{
  "hidden_size": 320,
  "head_dim": 32,
  "vocab_size": 2602,
  "hidden_act": "swiglu",
  "parallel_block": false,
  "init": "uniform",
  "init_std_qkv": 0.0263,
  "init_std_o": 0.0263,
  "init_std_up": 0.0263,
  "optimizer": "adamw",
  "learning_rate": 0.00172,
  "lr_mult_o": 1.5,
  "lr_head": 0.00795,
  "dataset": "wikipedia_en"
}
MLP neurons of a small language model. Each row is named by its layer, matrix (gate and up: input weights) and neuron, and shows model dimensions 0-159. Each number is 500 + 25 x the weight over its row's rms, rounded and kept within 0 to 999. Numbers have three digits each. A neuron's up and down rows have the sign that makes its largest values positive.
A block is one neuron, or neurons of one layer that tend to fire together. Before each block is what it responds to, as a language model described it from the Wikipedia text at the highest values.

Responds to: Mid-word letter z
L4.gate32:511513546502470483505485487507493585497491521510489504498548459488505473470506503502502475505519539537520505574542529484525491492499503543494495544477511513502471482488539508501498508535472461478459501472501541497502499510477492540487486536492457518428519548493504477498463478500560486491482517518548477523502483517496476521495485501473486472500495515502484492503521471485477497473533533491520484545477490489526528518493484492497502527466515502524513474486491525477505489503507492
L4.up32:478514512498520518491486504535481516495520527487501476486537462523511499455495495523523471499521518487520519500541489540507492543508529480496516545469503502462487501447495526475513558528506474469505500527471514476490501508546516500473485543515539542520490537506518501486500578504492496504475528488500492478544505510493503502472518507501471471479540466546530478553513501461528458489540503531498476510456513482482497520490491488474483516512497477520505506409508535486487500497540480

Responds to: Mid-word fragment tokens
L2.gate74:488507494482535499507528541453493504478541481506503514498462497459527475476516473502530493467489481480509522529514543459502508477467496510485468500511489472452494479503515466504514534496489511509461544486481516507500456529507498497482517467527530496478478539499535529513499544507489491460501463472510471503507497524504483468511502519506546538525505503511523489508519543490552469513481529500495517501481462524503507511462502485490515496468449538508540514495477486498462523512522487
L2.up74:480490470478490466488531500517491493510508469488498508467535530503522517508495513482482524496505490499499464456552497483542497521490505487520533532577540498524480480512490484533476463502507513469564505469554528512457499475469519495455537480473464494518501511501512500501507521488495491517488496486518500473470456481505525531479471507515492520531496546479543483524516477504492517516502530485504540500469471455505517465576497517484493503474512473473470485514460520501476455532481488
L2.gate387:502515440534521438531518506523520520509464521481506485501531544497513539467426500483475459500512479497502517484474526506539512533429522502458486539522487512495495486528505489488492479542464515480499494473501510474500491528516522501501535574518502532508473469500520505518497499481520503484550530471499489468499516552489538516502553471465470492495521507513495507534539479497543538546518515466484499482476464489493495510492458486545496471501495452512512485511518490520493449474477469
L2.up387:512475482499538467525515465489492519510460524479478458510505528501516509482462500508479466501479487487509511481439527518499528515468509505461503504547507500514497555494498456477498456503458472478496517464467521433514485498461484483507519504514522545510493515491514505506541509489526498523515495496466496486459502530459536470508515493486497531457514505513499528532501438484531541515488471515509486497446457500505466534548481490517509471505487489520517496497504459455498469447494518
L2.gate389:468487477469489509509472510478492451506513486526532487471472513505492483530527508487549448474499483510502466464510514516497500507459515534492517509480499483491500506456498475495495528482452501533504547498502516474529515527519518494458520485503509535488496547504500551542515531513517546443469507488540499487464458510513494480533518505499540514533510520488504499469486502479491498530498484518528528532546520538530548529515516494492500517498526492491495472494494512457517528527536485
L2.up389:510484543486502513487534509490504506502512500508491470485500528492444495460492489523480481497501537490546554533494519514491490445502515476500485494485521497489517475526503513519473522489447518480515500476494512502495510484514464482460490456506476511505508473492481507527517505523518496532474516473531511482508492503456479470501468446526505512540478442477509525532490504514493535497494506517468545460516478553456470467509506469509522490499525501492498526503494487544516490525508489
L2.gate796:503493500455527508525519487535479499526513469528538474512461528482499528480510493495491524482485527511479549516482471496505506492560521493493505518509503487539519486508552531528472518482501487473469508447472504466517489456485470488474494467502496467478477486479521489536502474500544480490515484490521486488504531441450473487475533478531501454523480557516462465516501529502506537489521514517523523512496531509515501480496479441467496511461488496561478488477448510525494517452515559
L2.up796:503485485494499522491505531517486465526513499504478501525519516469474516447536493517487453511494477486522521492532423531539469528483507486464453519555468513481487487457473490506490538507501531480504497493513530506496523517530489484455517507565552522464489482503497510486476506478474504479503494511485478484485475479522502486477538510523438484527511532447502488545466532529510556492564516520521545478482493496511502516503463456479493497458494530532483457522489508520535500477525501

Responds to: Word-fragment tokens
L2.gate24:505461483535459504469534516494481485509527524525516526491513483493476516548523492500485504477517477484486473539501497476504499495530470494485531506503463501465470511494492498521451522499504521451496525528547508468526482499506496478537510531466479478499554542486488488542517455509457524501453471518469477532479507492493536468526526538515483464496517526465457480518494499513521539510524495487484504542496503458501476515497488515521493464519504541481483486491515513483499484471439477
L2.up24:500520477497493494507491524505468497511547523509516507454502486506445511533483499497466480530555475511471482529513500429518472501523457503468490493509475533507495513473489466518432483536534550468511510473544511494517480507491515473511500484468479496515537525470460504546508434482522507465481501477507475485520479494495523505504508525511468473538486517483456500446523505544520508504473488523495492508505528474507452492483476518535498449506516541503465472523487489476504466513478507
L2.gate61:491539500529554547515482495522513530497509501490544493477543515493526500494538528519504480494505490511484524543478525459505466529463548510532511495521486492464530498498464537467505505451532526488477466497489445488549482454506489559478517505513484451507501505521498487526477514470471512458464542519490497497540480470524530489535511478490492517500507515534469476483485468516539502456513543515510475508501489516493496485498502480497484501518466476477501498452493450504479505525521504
L2.up61:497477537486525485496493465501477548486461494467541524509502495494438483509445513515502524487491502483467522484454480547496537512495517468504497512528523495507499505510452522500489515458523508512474511501503476495498529548533467480441440526488520527534523457504493499479560507486518437496485489488473519519491483515502489465555521484505508458498517471531487540510489528529537486489510522520530486494480491505489487516505500493472497480500482467485488513501494468473518494510518501
L2.gate261:510482519478518489517512467518457507468512524456506522466456504473518527465536489489521515506517521506492531483509456517497488537469506542455508533498521501478517485525511524543513499495470534487473509491512541509518502545515508492522504485480557468525510563505444518507501445484521516517515458490476536476493463520529472482453502475512504523490503472519457489491448506501523504488483486525505475501525470516537488541491501522496468532500500498514497477536519530496484504468543451
L2.up261:477506543475480509487498569468486507542495540516531518483528497554467510567484488512440460508491497501453497527486519495471484513486460528525536471511492495477500510527538505500541500509504469523505471485502492515501514502484490481529490503493510505521511553483487480535525484525492511486474479499516516485482428472498475499470536522540464482523507518484572549485460483525448484501495535499522526514466530484497475540492490523494525482467505495538465500514509528485526529432561529
L2.gate384:538527506488502484495527474475500512445518529516532499468435467501518511504474499491490452483460469486512487473525449462514494539544468517522508496459472494487479522460483481494483447445492516498493475442477518494475537513506546482512469506517440479480498506510516493482527481524491488510468451511531516465499548494531497506446529496508463527518530506475488494484529491485493477528474475480514575470481541507456489546580488475511539486475487525504545524538472482496477531510469517
L2.up384:505521512468526489475497501455513498482486547522528431500519493496511480478504497499522502498527468509471525509528494489518483490493557541500496505555514484462469508495521480475492504505499466507488512512526478526538540482489528506507505519486523508473498499483505507505499528534518493487482433489473538492474515508508478481508483458540479480518499454509470459552494521523541444564517519518520541521511491479470496484463488537508524559480521544489517509468461514501503511496537488

Responds to: Incomplete word fragments
L4.gate303:500477520501529442493510502448512544512490557559506474511457476478494502478478483525481542480497470475531516494511514499494448523515453501500481518489510512541517495446513564481514496477501478438492493449506506524494468501534533525504509510473527470466487483530485499478529526495531503505516474532467504519481506486470476503479511422519506485505520470488500479526537502553502470499492452464499491508458502459554518482492474491494481516501443517506483508506491482498493507510485524
L4.up303:568498487511489503517509502481489464524503485474523456500533508496516498504503467512496495502545500487518475535492480519477479501522526506502490469444512510522525473514518472512470498476480509469478479440484483471510434502497519494484471509504490458488474495475506479491508509494475552522531506506535445519522436510480521464521517475508538495506503526513510519482534482490514474454496485500458498514473517510520464499484468455520438534459516502474519459490497530496487480466528508

Responds to: Proper-name final pieces
L8.gate14:499503497526508471476470476509448486517499503527481489489484503517467495496520506477471514533515511486515505485501457508526504519489476491465519499483484488488527469517525435475532537515487497484475485503487501532484538495489534494523491490552486476510469491490510490503468458488486549496557487486507486487509529517465480522536550468540501506434520478504447515505401472497477535512445485511482526496507497495512510496473457469491483515520486505517484478446500477485514542492513534
L8.up14:445480488520494547517478500464533479542541533499476534509521471513487461532533529494498499480535513480497584491514544467495499486518494531491486514476471493533531483537471523524532482477506495523509487478473507442495485506480501495535495494515516474500481521539528498498460497496438481433502516520497540506579487506474497500474481535530503526515527513486488514512496465480520517494499493493502469505514503480497467496512537472477485517477510575491473512528523534526531507507516525
L8.gate108:536486486515467496494460516523473508501470496517500504490500493494511497470516504446478500454481498473540528523447509503477489510484459482471521496500455501543527526470565512469466447458478515495506537450456495512513484505483470489488523488522489494467522512516513532530540486474509475488529519492549455499526476493484506470554469491466494517491469550515502532495504480494488503481552547455517508511502501518473515523506504514496523502530556447509506536472519453501493485475506492
L8.up108:491501484486506559482484503507491486519517478488487490495495513424520546483530511507488500508487481507493503447505511508482534524461468485491473515539482490499504521490512513554488456464486505461488498482500496519473513518453516476482516458526483498505529532458516527495459492519514463569507499495473537498536476494470513477516485492461494496485509497564499532549441479523457512516454502500456488510479528508506513497514491441503510502483485528515529516477466491498493510463516458
L8.gate142:525542458565517468537510467527496543475500480494463495464488493502510487518531500468525502457491536522497500457541503520419504464469550517517481512499432513540488517535496497503494438484468506500520497490508493508478527504516485450504505512511494528494467532519487554513494520479498496491535472514507520480491481501428486478471532476490477551510462550522428489474484512493472511541534499500482526482487518502475495521498452472488527544506503519480522532499489502536522530522512486
L8.up142:466510477489526499521469479490541502538474522482511523485478521468528467475500509474476512463561478522526518487479526521490498504452522517503521463466438486510541489512525481536465497485504499487493479469504531494490532516465495509536477484525501503501511469493524533501541477459509518524511482473471505491487468481506489478485503491515472523481498521541441543506478492482515524491498502454486533534466498501556500482546472460496476531514578495488493512463520470506499516522517500
L8.gate154:469488489470521526544464460489532501477509484495457492495516487471522492490451498471460500483484547521540508461519488521534463502493447456468473480478517482484548504469499496517500453455517501443487500445516479524472490516468546493492483488471450521519465466493557528495513531517481502521536510546522473491528457521473541518493514501439485526511498518502463525493476516508495535491500480511486514516488492492498497493522485425473509504501510515464514496505494511479488521508503483
L8.up154:524466484481508554486514471523508504489494517543456511467458496507501504576511511511485485502544515532509503494505477496508474485511493492495484528536491513524527543529472482531500441453512460485528507472505515499506527506463500499525561473474465484522508492525546508462525506512503492522520505502465455508515510447539492527500541440511505542494482525475489530461515520490473529486525486523515496521524513515521478524493465508468486518518492513493484499535482525489515499449503523
L8.gate197:505486515492523498471511497501486477493478509495541502523503478475470453497506506496519515513444509517487468548531519521504499482481499485521508490458489498455512524535513502508469496493502527546508514502498516511527533516483531544481471490537503482491495497444426535474491474535513518442523481534492470456503457520508524456492513463527505494517479499478520520503506497507468513534485521516424513538526485500519468522515503506508538501452535489494514501529474559536480480527529501
L8.up197:499558519535517476510538511467484515479474487495530484490473476516514512518467475506538469521475478524518498503474544460491523484499525480483530514451449495524451499507526521518475476544496500484509464542469493523547509519518506487460482469479504427531554458470452525515462482476530475471554505492445491522501513525498486536464445473501493511525506544503483530490499487470489518524498462483496438535498515504549513465498508503470489496494514526495535541480463516502544507522508466
L8.gate313:546474491552518514485500474492498505486473500500500530490458496484492516495496488524496502508476466563501520476501514503471519525518476494516491492495497507515504520496490495514510476508483520493520511502493459549509469541498512513504479482491498484492544511490499499510486538500472521503493556520532501505503449473486505483475523465492507478518508510538485522516485485454477498513486441491500578480494469510490462482499489448483566537506469495537522548492508457512476455517498539
L8.up313:528455496469536516485553506474515512480503500488540508461518480472531492477492471499557513521522497546527478491508536558437526493475486530499443544534511489523519508492517537508465463471454482507478493491485447514529503489486466464533466477516432484480516528467541522518534499492476490466478527505491500481481467525488517503474506475494494472512524504518526467495484511515510498484521500544503498474533554500485513508506520499514515541492489499528514537501506516448519490489503506
L8.gate338:493533460499517463472489520462509533522461484515457525475472565512532496508526477452483504520492505470557543531457549516483529494489517448530513509499477504493533529543494508475515453497494521477506502482521485517496513457527505513526482487483465529469488467534494502524468498506485505524501498519535557540516509500468493476502534464498484549493487504540497536513488490523513512492488539479480451507501466528571468476485451496546509487491508535480514503490499481545538499513502499
L8.up338:427494464560484541495504519471500520527467499509465487485501493483502540495518491517483523468470496488520526497513489500476513494473528472545492483492544503462503476499461514474515512501480517430509492466478504475455460478522490458498489474513483480501499436503512491471461479504508482523566476471518535540533497536493515476460493534488514532530512516490502517539498481482522527516499507463469458534477489540502532477532488474494509512502520532489503480484520524515499459527456491
L8.gate459:489549516502493513525490521529514484502460497547541529542478515525478489505494496460496495461510482484477523501506527456471523523469501503541518496530488482485484479540474478518521483494476475436530498483479507477528507477517515492521507511501466488497507523506496486475535508520482489475487510541513515449506522437491479515458499472447492557500485480468479489510558509552519512496551541509506480480529501500505487469480548489499481507524559475491466502487481436483527552531505500
L8.up459:469513500541489516475545457540493463471516422516509494473511523529499457496536527484463526498464509485494498489462469466464495472480474521485485521504515500533521495530495504543475526484509508505492473494471497490528521512503488500470508479468484544499529465505534482487451447467488494525506499509477521475513547490467515525518463500490481469517491501496518537532499485485481496506494474492489481497503544505531493474490565491516494500535459512528521511512511477554489515513522524
L8.gate524:520508502541496482500500470489499472510492484500507493449487477492498463510545436471485496499493478484512544512461499511470493474488488482527498506457476505509521455547522493499492531490537530518494525454472528511529476487447557512506516470556526474491491485577542534479512488462514527478540498459517511485509509503498478517494484556511487510512491513511522490551506465494457488507450459540491509523528512484513506522463528489464512508434469545513463460488466504489553519477487505
L8.up524:535535502520503483505517482544494484526493488534509436524499536513496560507473488487510484526461518449546522540503520509591484499561478517492502497524489485497494524494505480488510482534484485512515475550494480466532523477485465487488537512519463478548497473492464496480526491506492432477493478504516527491511484498495506497502548499487490480477486541492495490450522477510555506515517520530494458505507523478510507543505510483492514485520532497542466506477516477464481475527445487
L8.gate543:510501512458489517494522499480459508543489533501479529516484543503485477459535494445469473502511497469497522525486484509522521494526477478482503485498488475463487505531496470509497496476474466484522509569495499524510509514489506524498540499472496491505497455480504487521504481488489470519509475438500503467503526453496496525453537516494492565491522486482488526488540518531514525487501476476538486514486536489469471519471465510504517520452509476462469496501532569498532530469473425
L8.up543:493483478514473517507537512518487495512515469518515490474545505490492525489492505456538479496472484449473506497544520510512553524501464493493490511529517495488539509510485546492521505536473517471524485482530492500477517427470494524473491535470526504500490481537457474494535464487512525487502467458500453493463504522472524535491478504499501515515478500526515541475487498503462490486514512521492506521516495498497487483546494515510489471485553524471527511519506503511506501520480468
L8.gate550:506570486520494484507513457487505471509454477508498485508414492482493497508510497474555542501513453549486488508490495489470474518482523533458486494494507511494500498531506509511480489486489495481560506536519523479516537474495506482541520519483475528493514492508511546470481517506503477512493503458498459529502496483513477485483518489486471493490494477478514496502549515542493498482530554525497496502496505511487505480499520453508483549491526489513505544425503487452494545508508494
L8.up550:486511510541488506537507473552467547536507514498430482495532513489468464512497499482530501483508505542534511463481483491479466443493502526462503476483473501483504469508520465539484549470450466485497468479530517481544501465515466515490517494486478476512500511547467516491518481513491458502541457541528499468460488485527502520550492464512489521455511530514450515492437469512489482468513469500483546531530507480525504509493518517496488500455469506530496538493500490463497513464493530
L8.gate563:508521510497527504522482483482544521472445506537472532543440530487498521480548495490460536531521481492507448519468509520502464536497526482468490505493494500492537521491457502531474501452459523450505519520500518500511488508471452465514474513484480551486540459499533453464500485525526483517462504508500465494536498468506521495522527464472494468516495480531483514482489475451496500503550509471530503475517540503480478492458517460505496536523561495488496464490550481463486517478528517
L8.up563:528542488507416504490481514511489508475509507487503538533502506516500574523487504480521501507496501517493495507504488540485534516531544507457453467535498513524501539465488484478523504502447525478504520523498513568488510508482477487519514514506506512503523538506509490501470537490505503479525491480466465471512509489487523464500530501476495480489481515489516542477464510502509482508491557501530484520511522483507508504513474480541485453522491479471497514492495442501514519505489508
L8.gate687:511548481488506541493533527496485526461490500501466513507502516502452533521495492474513507494492488502505494505524492524500548497508502471506503498499461502464504503518526472486449454477489511465522522482536546533515493481526507488476496508495454530472433496504500491492509512509538517484508501528524511483486503470481517537491482487498523488490456544465435494482486456508480538516491529510463480504503527528522501507516515476535516511481526521496498521482522487462516508533497536
L8.up687:505493478482511496538486503498457532516494511505495521505507473453485542511498500507508507489478501525515505446492457518506488499497474497484497462483490465512518498498516540480493469505470565500531499561543521535487507514489491510536496488497457504513470483455439489508463457501490481473492513531488488467477538508507510456522462469503493492466510526494482520525492452535501512494473490469476490500466503491536511480502486477514529567501500451492474492453500509522456533460513510
L8.gate752:482507501537516515477486487525528494518458539494521539452482508535532510486479485504486518493486506502520518501502526553499485479491485512512523486533482492500456503508501528519487511496460551481502526487495516532520534499519517509470509466552487497516481527488496487488523514497515543500481490554498490479488550473436510511487521460445485531490485516526489494558501522497458501490477529434501524527538548517529488520515496500493490475491506495503436525523467521525508557499498506
L8.up752:495517490494526488467537463500513503528518520503479523472523494485472487496530488533479528486461476510490513450487509548501480485500486512501533524497533496483469465522485515513471480501481519494544517544501501508513522500487458484499493499491541441538497481478496506480535488510504557536451483524501488583515494470527477504474517484509497486503509522493530528567510490473452437504521511476494499464500494515509483487503513508454476544477463547516494493496428503485511533488525509
L8.gate753:495514472501557460516548451520494513529483530537525464471502503483479488509489449500538502530534470466487508491464520504475504484523493469500467508511488501483471487500548499493451502496528511502540470492499490524521516495471536473509477499525522533519478483486483496502497511539461492528471468492514562482583491521510520513495493486517513496466515498479528526485497513503494516501478490483513497466523482463504513506498507518530509539543515540506448509507527511507509539490510456
L8.up753:465500467446506510541474492483480466500488479517523516513484484534532498569442492517461533485519460533518509486515517487466457507476497488529498531539537516516473534484488491534499505479502542508507503473503550510508467493488495482489542506518437501503472479512493538509500506494493492484530498521520521501541522472501513519464504498497516500501472521494500527503565460528497479508577533513486511510464525550539507521567459449497481493470539516500548504476494496463500538488518507
L8.gate772:518538498491489453497504526521511528503462443534478517560487470503472477482447481462514510460552463468511508512482478538460499521495477487503490517503508500490484505501516479498492477493524502466513478500511520521460492490559514494502521535546514519513546507497507440504524484520505476481526546520495459477478519434499499530512508519462466509512477502509473566481487488488460514496472499513490519506499509495468529481505489457514483513507505498518461454471511551471515501471519522
L8.up772:511539494501494510505515539521513541498515489525436542519513493483483503501483515532511506493530481500500492540453513504522494530493479503478489550510474489500485510511473516541485518502512496473506491497477547460577519487504509520487530496497490509496533520523520478501528488521445486512505482486485484526507506460517503468493500506507506462484478517454495484499489522512503510459508499512477467454493513459475514525467521465457514558522470540511562489480480513477508536461489445

Responds to: Mid-word fragments
L8.gate0:491486480500523505499510491517510504527457463499466487501484481475493514519528550475509521473498487508535491478536451496507469534470518554492516494513491505486509500455499475473535534466510533498519485515477495547456491492500551530507466471472475500508488518474471487543527503476517532543478509524449533470515479511458480493467510494508515507526520560535547499489505486534474565518522497476520570526482529487498463515536481494493492466512568483488487501464495450517465537522568484
L8.up0:494534524508494523516498492514525496511482480499533492476490477499543520500518516492537501504478501493524487501501519499542492536501520526512485490556438518470524482489491523464537527494501512525488528507522551504500454489527476520476490512546502462458467509475466541486473531479459516516507493491503517505532500529510473519507511475497498547494526468441503536532506477508490496512469528539510498542519474505553435545551497508511484509535536511478528510507500533507469480571491485
L8.gate7:485506491506511474509449457480469504464503476479506472503543474474501469513456502495514511525487505466489492481484444509528544538463497512533505526495451491504487541509497500497530502479500507502464533525500497523512478481494511469482478472548460514509485521497485523506517509501545456493551479522531505483469488493509519483521531516521499529513472495486484489478533487503456490484517495526493513449487451495463505509478466505503527513507522514519471469468502472472530496498529549
L8.up7:485511446563479513505517491477465474513501461496500510529510490488515491477499529508500562482477536500515530487469518504514521537460485523512533485464448523518470461508514491426500499500497530532504484533536516467477497553453461493487507544488500521461479498522485539462480486481561465503498518471525462516523524509493489500503516477503510527504563501453532456503484498520507519549481532484492514503506480510496465445499472477498519491527486488496491494490477509524479481532498458
L8.gate12:503501489461472509558485534527488445474537491483513519454497453478503498518483508500551508522488499513504511526502473478500474529458496503567547516506498514473521546514493533475453511492507497467544530478492523490514508494520486511503534546504531502491497482516512533513519499508512503482523499476509459481483488518531490518469514466508528440508497454489520502469482475585474498505475486519486520520480530521514474539462504490530471499447529479502502518533500490556533504536475518
L8.up12:460508494518483494487471469504521526502513481498470484528493470507511413531470497509511525524493512492476528481492509507466503494511524528471492510488524509477483546462517516488471498490542489504466459514491500555524534504516501500487491516533482499511514462472458510522465470476483506503510519492519483506544488476516527469535525500449487501545487490521491504563465506549498486534495496472470509493542463468509427492507497461512468523541483486491550532508483498513502496486497495
L8.gate70:489555454495520520504454514523453517512514527524501472529514467502500555461462497483528490485501507513516507488514502482502514511487483475532545505510519506548486561510495488487489455476474500465498465487560488480490546531492502518476506491496472466486496491475481460446470522540542533491504473516488535467535498521502522513558501503495460552480483492509523465512535510536488495521462532488494537506506446456493517540514512489479496495498525517520483470475473488535446476535516536
L8.up70:492445501487495447503547495513456507495523504506541496520501472514486492513508469475506493494483498501540496478499461486470504519475481513508486467535493509448507516508497438515493513499502484512515520519476544493512488514477487517496589515477498485479525496528440476453484491486500550513532509494528504526529503509508528498535484485550510500503469521500544487525494461522503498549498506470514542535486488483470515481473474513463480500486553519476469490480479486500511503520501497
L8.gate120:464509469502555511485492514504516508541491497510459511506503496504525539501507519478537455515542525553557492509521453482540480479459500532537487534570487496540459531521491501452496554498549480514480471522461485518568513485493486501510501501477504499500525470520522444522524451480491465523512468506542531480511493506469567459477498495540531508472541484503519484517511507491529492517466529468497491521493463510518506474489490505535510472495519506545480460529526538505496516506514501
L8.up120:519523441544476515507520518529518489483474464516499499472515504469506490506534512498510478486531512506518492450473497548486525490470483513506533516478484515511527508547470463499477499511527509543489476465491481512501511495522493495529521467484510488484516541502490479569440452518551512475527469533484446500476534445452523470493487497520497503506521515437522509521464523500525503514514520506477533500521529460489508460473539475515519529484499506527506513518506478567497511495474486
L8.gate124:517471500555476488526488516557501500530491459473451473497444503493509528513535453501514474563479539499498487477524499489503457465494465474492483453494485507521475566510473493523480489512498473473516491470503494462541505493528468493546533523481477520510491499500504468490455468494488506523516522473487481488522500470463509462495528489507481461511494529469489518495484500521470479444488509512526521502528522489487534511471502475519493517482551490511491495504549465495516488541506502
L8.up124:493483523529473506473549492549480489523500511500487524523549507521518489520516464489523501493467472481515478491488481501497466520504458514542466481488513512478476509505492504491559534489506474500487517494505524490516486500535478491510557524462494518485501547541506495506449476456534564483532492496457502514517529500472505478498444468471468482529504510528494504490476488535486515480454565481560506517507513483532483505555479525540537478482473482503493459507470465495449503480495495
L8.gate249:511526492477517466539529533524486449512473485497484508525496472579518460504448476486516473500476498538509478504509443509479515561470474524534516465525495515516494513512494455494511569493484521466508498468467469509489476487512483491472515472516530532453480492495502546493498545520484458562493502490480519515518513522493492511502516488520511475517486486484484492498545466473482517497490525499525498501493449470510474480488465534502545470480540482491474473508508490480494510547542485
L8.up249:515441496469505470499483487504509532428512524438464506509517538506493514496463493487491523493515520501500493485501533534491499508458482503500474433497509500479530490492525485531510508482460485455516487517504529524515499487497515516465508527471475526508507475513494499473530524512486488478473467503493527516495492523460531491541514483510474500519491471474595490484487544520499495518489483526517515510503514507481493470499489500465462484543507495483527522524558490496488511471531488
L8.gate301:494545502499543528494492490513472498540502474514492484505463483497563506500552509477491508532464535511524532494532489549536508524522488531509499527502422500473544525531489533511485531509482512528485543514518481489469531491502446455497502498514527489514496523524522489543457497492516508523477487477535495497485485513482549493499493489539462543540505470511459502472508494517512501542514495511504506532526495483529518515470483493469536524571521482507469529510542560505513481494495533
L8.up301:483534512504452523490488458500489485550476464517502530524477499506534496560489523502499528508480482519515511512467478468519515562479486523542505535526459502526514458532471485493484508505537522537472536477553466541483487567511497516530542500541466492456495503505493474519483485492525484532467523477480498501475489486487529518525501482468452514528536511505525525503495501534571512479442513470514500476535499471500462524521477487519509483529492485537474511507537507505491513510499535
L8.gate315:504543485482509476520483492537499522535494529496479504488503512546522505439536520486517499460481523493496459478467451474491515501539509511531532482532486530522493545472487497441486495486539447484497520469523482469473468560478510478500503511458519496548511469479504504526487474462520500534529491513500528516494524529499490476510488517484505532493481536518489539497483471530490479517500515483497480465520516464455459516471537509505476506500502471528484460468484481515502521475512545
L8.up315:518497522519442534510496499524476490508557462518515581519495481531508482507511504471475481490505491506539495500510501461469473494520508518479527498492518514487462525468474502527523479527491533500482501484480494527526499504516507475487505513496523473483490482544485476504535492477513496506509484488485477478477490478477484474536522518537472540482497438522519506487475477490503498496503457506486488517541509529479536529514514495498487524508473514503528479506458455508461475505506509
L8.gate367:532520519511557475454444518498485506544519515502533441475489504476469448488518499501482508499497496521544527505494532511495504489495491523479483486500531491511475500525545508461510480546522541542511502476495470446466544500510463488501512530484444503486506527524516509518495453525497519518516497536495480493500463526506510470512496533518434486508455489514506462515496505472510454450506540493483483511529450522439495547508486471499526510492509528489461455476460493472533523569498524
L8.up367:469512476532521525526436532482458510533492499477542524523499468502480519492489516496534526459474515506501507438496496505461506526499476469491504454515517526510504549479528497498488529499526512488548486482472508515483497483499497477435527502470472530448477513516552522445480480483522470474477479462493502473502489534493502463560469489483448511506484497518513504492442503521476466539450537458461501503544459450527472490496503468505543486520517495485486506521491499485495470521484479
L8.gate404:515484479446494494488465506518490525551505507511482493501469486493496519514457473504491505479479526472468489514526514544463555467514473507500482478498550499468531506507516491505508510493548545523499508488481458481497462452518502495485500483513451528495524504522509502529457522478503498529517523521560502479505478557495545468499494505487475506532495523485520472518535489489527482502497507524470492473530452488516456483516513498498545458466496515486557533521504531510494495488512529
L8.up404:555491461522525515548482543536470481498475496513509470522508501553469497517480479492522542530495514442505499561544490542526461538527525508527498494502476502518501489480491521516507502508505487522444525489524477480548527482527489458512500522479479550537515475501493504536474477511522516528530558453461521463466451486485534482515523517507504489499523532493483474486518497496541410451510522505526529489503509498469494486497480469518513489515542492456475495484505497507473501494460486
L8.gate435:481489460504493479479518526497478521512524486530518476521484519521529511495515529463507504488491488518513496507546456464501488558473522510439503520501506494493476513512508511513520486518499461499524508490505507528481501506443472506500479455523569566532509520521518505510489516534443525525510483490512509475476498471475503500513467474498501521489522485530519488482559481494498495510477487499541542458508510509519494478553515512511487449515548516485504493502528469449476522523537528
L8.up435:497527483533505486505498530505537499502548461509486503451440550471486507463488500492515525484476487492515496527511523540498523479518510483525507493492492490526466497550479505515467486560517515533465499518505505501484519494486477550482492532490491531466509513480485510518491527550503522524487522525539546499500454527526532479544447483473501517479489509507518542477511508481541472477500521477497501547538490487544530476438477534492504471527508493508474537462492499501498515502497487
L8.gate467:462504508505520501522450462444488534512493497489518463502482520536538495495491491478477459429527528477527475498469494497503477556491484486513535500532482484509537518521560485517507507466450563512455511474451508497537500517495456480505464454549499518460512515511488499512498469496499490492502480550501522427492468525480490492537463507471488468519543420486529463478492498524475549513481546495480555474504469508486527480529496490478493502495497476491498485498492482462515520533489509
L8.up467:456478511472504498485500509442500498473510496571492477542497508495501463525521488527485477500509499518514499526543509513496501521498435468475543478465488486502539536512535509519498538497488497491512529472453483526466498489512508455489483475517544478440472466529486495523514452499514447529473505536500543482492509465507491491510473481497519486497503456475526515490516510493538500475499516492512511468505488484483515478490483505469459529488500520486519503468530448459524498513498545
L8.gate724:513507499489503499504515489488510495502515506479477475547496505537523505522493504485492517493470526493511451503489495496555501508495474479488511514523493538512481500534509457498492484473526539485508538468504488530538502496499467536441513549503512504464517486516469489542535560497524517520491554493505478506537466452485492547512496474475517497504533467499531478504521519507497512530512554504511501486501514517529511488467474499491505467460544495515486466520529512515525487513497471
L8.up724:497510463488526478509473510491493485508482514509513540540498485519465498508500510493475536491502480455479504507479532493471541488516498533563554501482477486492518473497495524528533501467509534508501507489455511518500524479501490500464472519419563495479508453460475517519497508534523548499480521487498469510522467504494512491495507488515529488526469508496501492530547519545453480517524485540521487495486492497470467500486494494477484500522507567546480492508463498496455469554488514
L8.gate726:490498505491503474523472522515443483519481506533508491487493491490483499496475551456519487501475573514501503454486539517515534503479487468456525519490523511550487494515497503502503469514505475549555534488495525513479558510509493486548521461511485477504496483513483479457497496519468513496503504446487492479531548484476487500540494497453520496542448516511513473447502502512493490481525494519519498531482488477475505537527453477522485496526501527515467488513518526513474529488519485
L8.up726:530474464521514493483523493490476516473495516529493479503510523444483514492501482496484504544532500469513455499516497517508502514470490502513478498439504480475483466479479535485482467512532534462497509490521460505509455529504513532498488477483496468500550548506444459494499498506495522523516510499498489460540460498494490497461449448513491439508522505480530453486477525559530522509442500462516533520490495468509519470506502469484512491483528483462498521539483520485500512502488486
L8.gate818:517494497507485495487532489503456492523495439516569526480474516518505484443505529500504477539478518518518410466487478520543529492478523491477529457471444516509550501495479483478480485500511534513484540489532495501479460517518471483526493484508496505486486533504480478486493497505496526500530500509526476464504508472509475571477521540505510468502492482516485504486536503516482532490472509505497556514502514504508500492465500473520490494493542498511510506525474507519494494489552482
L8.up818:512462495465507472510524486493491505504477522488501499556509498495532481567449478498494523539496553479480516509532522521543503478524471491488501528496543516480525466501472458477503501518462509496516518498485491501490535473481484501499495495469534531504465520532526507517518468471504531496502478489491520519447484508533508493482466471554490492512509505507519514500478473519517508516507482521482513503469494417493512486515518453444481492475517508514531489503522500492449488474528490